config.toml
n_head = 6
head_dim = 128
activation = "tanh_gelu"
positions = "rope"
rope_fraction = 1.0
parallel_block = false
init_std_up = 0.021
decay_fraction = 0.916
steps = 14737
MLP neurons of a small language model. Each row is named by its layer, matrix (down: output weights) and neuron, and shows model dimensions 160-287. Each number is 128 + 24 x the weight over its row's rms, rounded and kept within 0 to 255. Numbers have three digits each.
Before each neuron's rows, "fires before" lists the tokens most often just after its 100 highest values on Wikipedia text that the model never trained on. A number after a token or word is its count.

fires before: " " 51, " of" 4
L5.down2597:154136147116085132100119131188162090123127117117130127156146179145159146143150118076103156159113148131121116107133064119107146171096128125122107097146131126094117123129118138118132113149117146125118145124123102125136110115124164159123140138113145105108140087094113160115107124120153094152122117124092139113125130118195170165064106132154092092103115113148185151121140109123149097103150

fires before: "-" 46, "1" 5, "(" 4, ";" 4
L5.down182:131081148138128119113160129106122137106123150138160140117130122145140113135112124132105151139111122130082151116096109153121134150128185142116175111134102127164084156129126133085116062111107123111134120108144127053119137102125127123128100086148107129126141173078122142139132113162166118130144158155144115124127164100112130133113145103133143147161150122122139124135174140121126148124121

fires before: "4" 32, "3" 32, "5" 22, "6" 4
L5.down173:123116146130111147144109100112159166133149146118046151147136109146142128129122172101119174069143140148155104129076111107150134126122106141151078141151180128121119120108117110175149131144156156147139130161125115097168171129169120141134136144139122112124115146074121113136099141126154126159109155121178148119109103146123119122111087146126093124095123119096142140128107133093195177140127

fires before: "7" 41, "6" 34, "8" 4, "5" 4, " of" 4
L5.down1725:127101110083149112147125121104136132110094165125074160130132125132080135147156107102103121146093134150106130139158141142111132099109093130164109124129129120101112093101127159143157149122128125140158147110129101127125106145135133150127149126139125133117117149192140123128116090159144162102191088122148153148127165117108139125129128103104134119166099177139120146088106100072173130085124

fires before: "-" 52, " and" 4
L5.down2599:144121126127139141156112133133127142093160182122082194142163137106121140155101118113124181116088092171099062140158121122129150111110119139127139160128153113138149129128144138138142136138081141143173130106148140105178156117142127089134155117134136139092138134120121159093140114124088143153119157108106111093126124142114130098157117147117099120128138156186131077078134121137138128153099

fires before: "7" 32, "ar" 6, "ow" 4, "adel" 4, "ab" 4, "ony" 4
L5.down906:138167120098133087109153100100095138117136125095117081121109088123117118122154119135124133086130150120130117152083096115134102153144134120131102138151117114121151138134104115138132150150121125099131116139113100124139114158102137113136118127101114097085141134120152123149121108111121113120133124152163145135113145114134106129109094113091158101123113170117138119115124135154138146125138

fires before: "0" 80
L5.down1005:126142147123127109128128126114116117124139101105150133074114157098139115135144144102113155124148151110104132126113121114136129109129167092159067114127104111136191104131094137104151130148168139178108120136171121140135124128109096115171147139113145148130108157116099136130140145117164126151170127152123138090148156126138144139134146104130133131124122139114105089062144136127092126119114

fires before: " |" 89
L5.down2442:139118163145135107147110142132139125167131120120110095123131126170135117116140144092114110068137157136137117121100115131141104124105090104146105115163112095105128143128112116157101136151145097158112203134128152138141149134085139163154118168080127120108123112108128175125097145135141124148089160068152146108116076148112120166149124129104127143140147117164166152126114155103145127101085

fires before: " |" 46, "." 9, " L" 6
L5.down1744:133112106132162129106150141142117129136075155129102133162097137107112117154136168112127136090127082125142122160148127135108100092155084155084119092161111080144100140086165104162123183163112134143139105116136125138128083125122132127142124176158119138118141112124068122119117114129143132132145139125104125118135141144109112109112122118112129130148164104096143150139151111184073134096118

fires before: "9" 22, "8" 22, "7" 4, "am" 4
L5.down1518:120088096147132124116162111131108151164083139140127132144107134107092119109134112116074142103167135162124139124144107154166139125137099145146155130151140105112137123113109126089124083130088131147109125119151105100118125092121134130130114144151159144089153187148114122116142062081141141105196131124128159131114105110102127152101162141151108145113111124157110143123105145167127133090104

fires before: "1" 28, "2" 27, " |" 12, "3" 4
L5.down1970:095143150101175148136133135118138161114123116144108112103103114113136117102118129126139125132108137076153126130132115136118081159111168126169139107146085143104161090142128107181124163136135118153158115084153120099129110091126088186102118151143117161124140158148128138150128151180153142104142120113176099124148122135134119131128118131141149178112172138120129133107132126154117159132141

fires before: "7" 73, "6" 14, "8" 12
L5.down228:104101149116156132126131124111143134108108103077140130128110139147102140136112134088159130122126174166128105119109081155131160104146121132112140138116115096103095156145145126142104143160115163110113144100141139171139163143123119135104108144146142122094110156053149128132141090099110127114131127115155104120124155109086124117112106183110162118115107174123124095098161169126092110118138

fires before: " |" 34, "ore" 9, "ers" 5, "umer" 4, " |\n" 4
L5.down2553:122106146112137115125147108098134117128162178133121134084116147127142144137135101092116147129151095129167106127063133135120075152154134118115169099118146123106132142089118119136148125140133091145171125125106102147118113145118126119170123127131170112150120168124111126127073146120107193112142105100171111171096144119140124090067110150132107091115148124149116119144122104142161089109153

fires before: " " 40, "1" 15, " the" 6, "2" 5, " that" 4
L5.down1333:101150109109134112132144107100139149124134132090139158100115153106110112096167209156146114120116133078158093126106122178098156125149127129149140107136077115104141085123111142127145138104092138148159143080166108105100124115140135157139102126103166112105109099097111096098113093067172154132146154153103149170132142136125152103099151136120190132163096145104083117122125119139144139162115

fires before: "0" 89
L5.down749:108132133110130143099089142138131140139106128130122105165121138143120110136139138081130143146116106146147162126133124146085134162127140155139121106138152166112173119090133139179075101109162107149155082096165189130132072102097112081158139109142109105133106113120105178118112121131099151132119145124145102106138093088122148099128164158128125137118100105111191120131110071130101150141137

fires before: "2" 33, "1" 13, "5" 12, "3" 9, "4" 6
L5.down622:116096134137128148120086156112123144089095115143133135113137100140151136105124120122128115147078097145144154082135107115119161113143129157124096137102123109097124123133146086154152140126116110119130110127120141126151160100094112133133146073122083171141155113158132138131133141144093107119168143076081145121101134078100105103080154145102126147118126125157141148104079106140150082131108

fires before: " |" 63, "1" 4
L5.down430:113125109149071109101124122143079167140155112129130113097116172156134124135140146115099119097115147150154122093133148143155148149095111151134127147142128164110139103106116134159108132133067113127117165142144074094147093110132156117120140174130158111089135122156126177105189086117133147158137135121110142151114126150116104111112108120103116180083122109137088171124140104134096080135131

fires before: "0" 43, "1" 28, "2" 7, "um" 5
L5.down2456:167109116118093106153126148137087103116142099139132146097122123146126100093154126123112147096109160107122094161083077104159155111108113148156071152092105130121123154192147058095094079136167146085136131144100097093178141106107112081107126139141127098126118144141135090122141098107147103136134148121183144161138097113149184082114112128112094156116154113129114139100152123134134142116104

fires before: "9" 80, "0" 13, "8" 4
L5.down1881:115155158145152144187108101142132148165146096120126128123079098174144133168119110141175104102133153129128077103176188123105134093132132118125104095142153185125126154099111080181106172158110132146175113136116168159150136133156135125149101103141157102145144162111136110114143109130128087135122133144116145085117163149103119093058127105107118100130093128113171109085081127096116136112127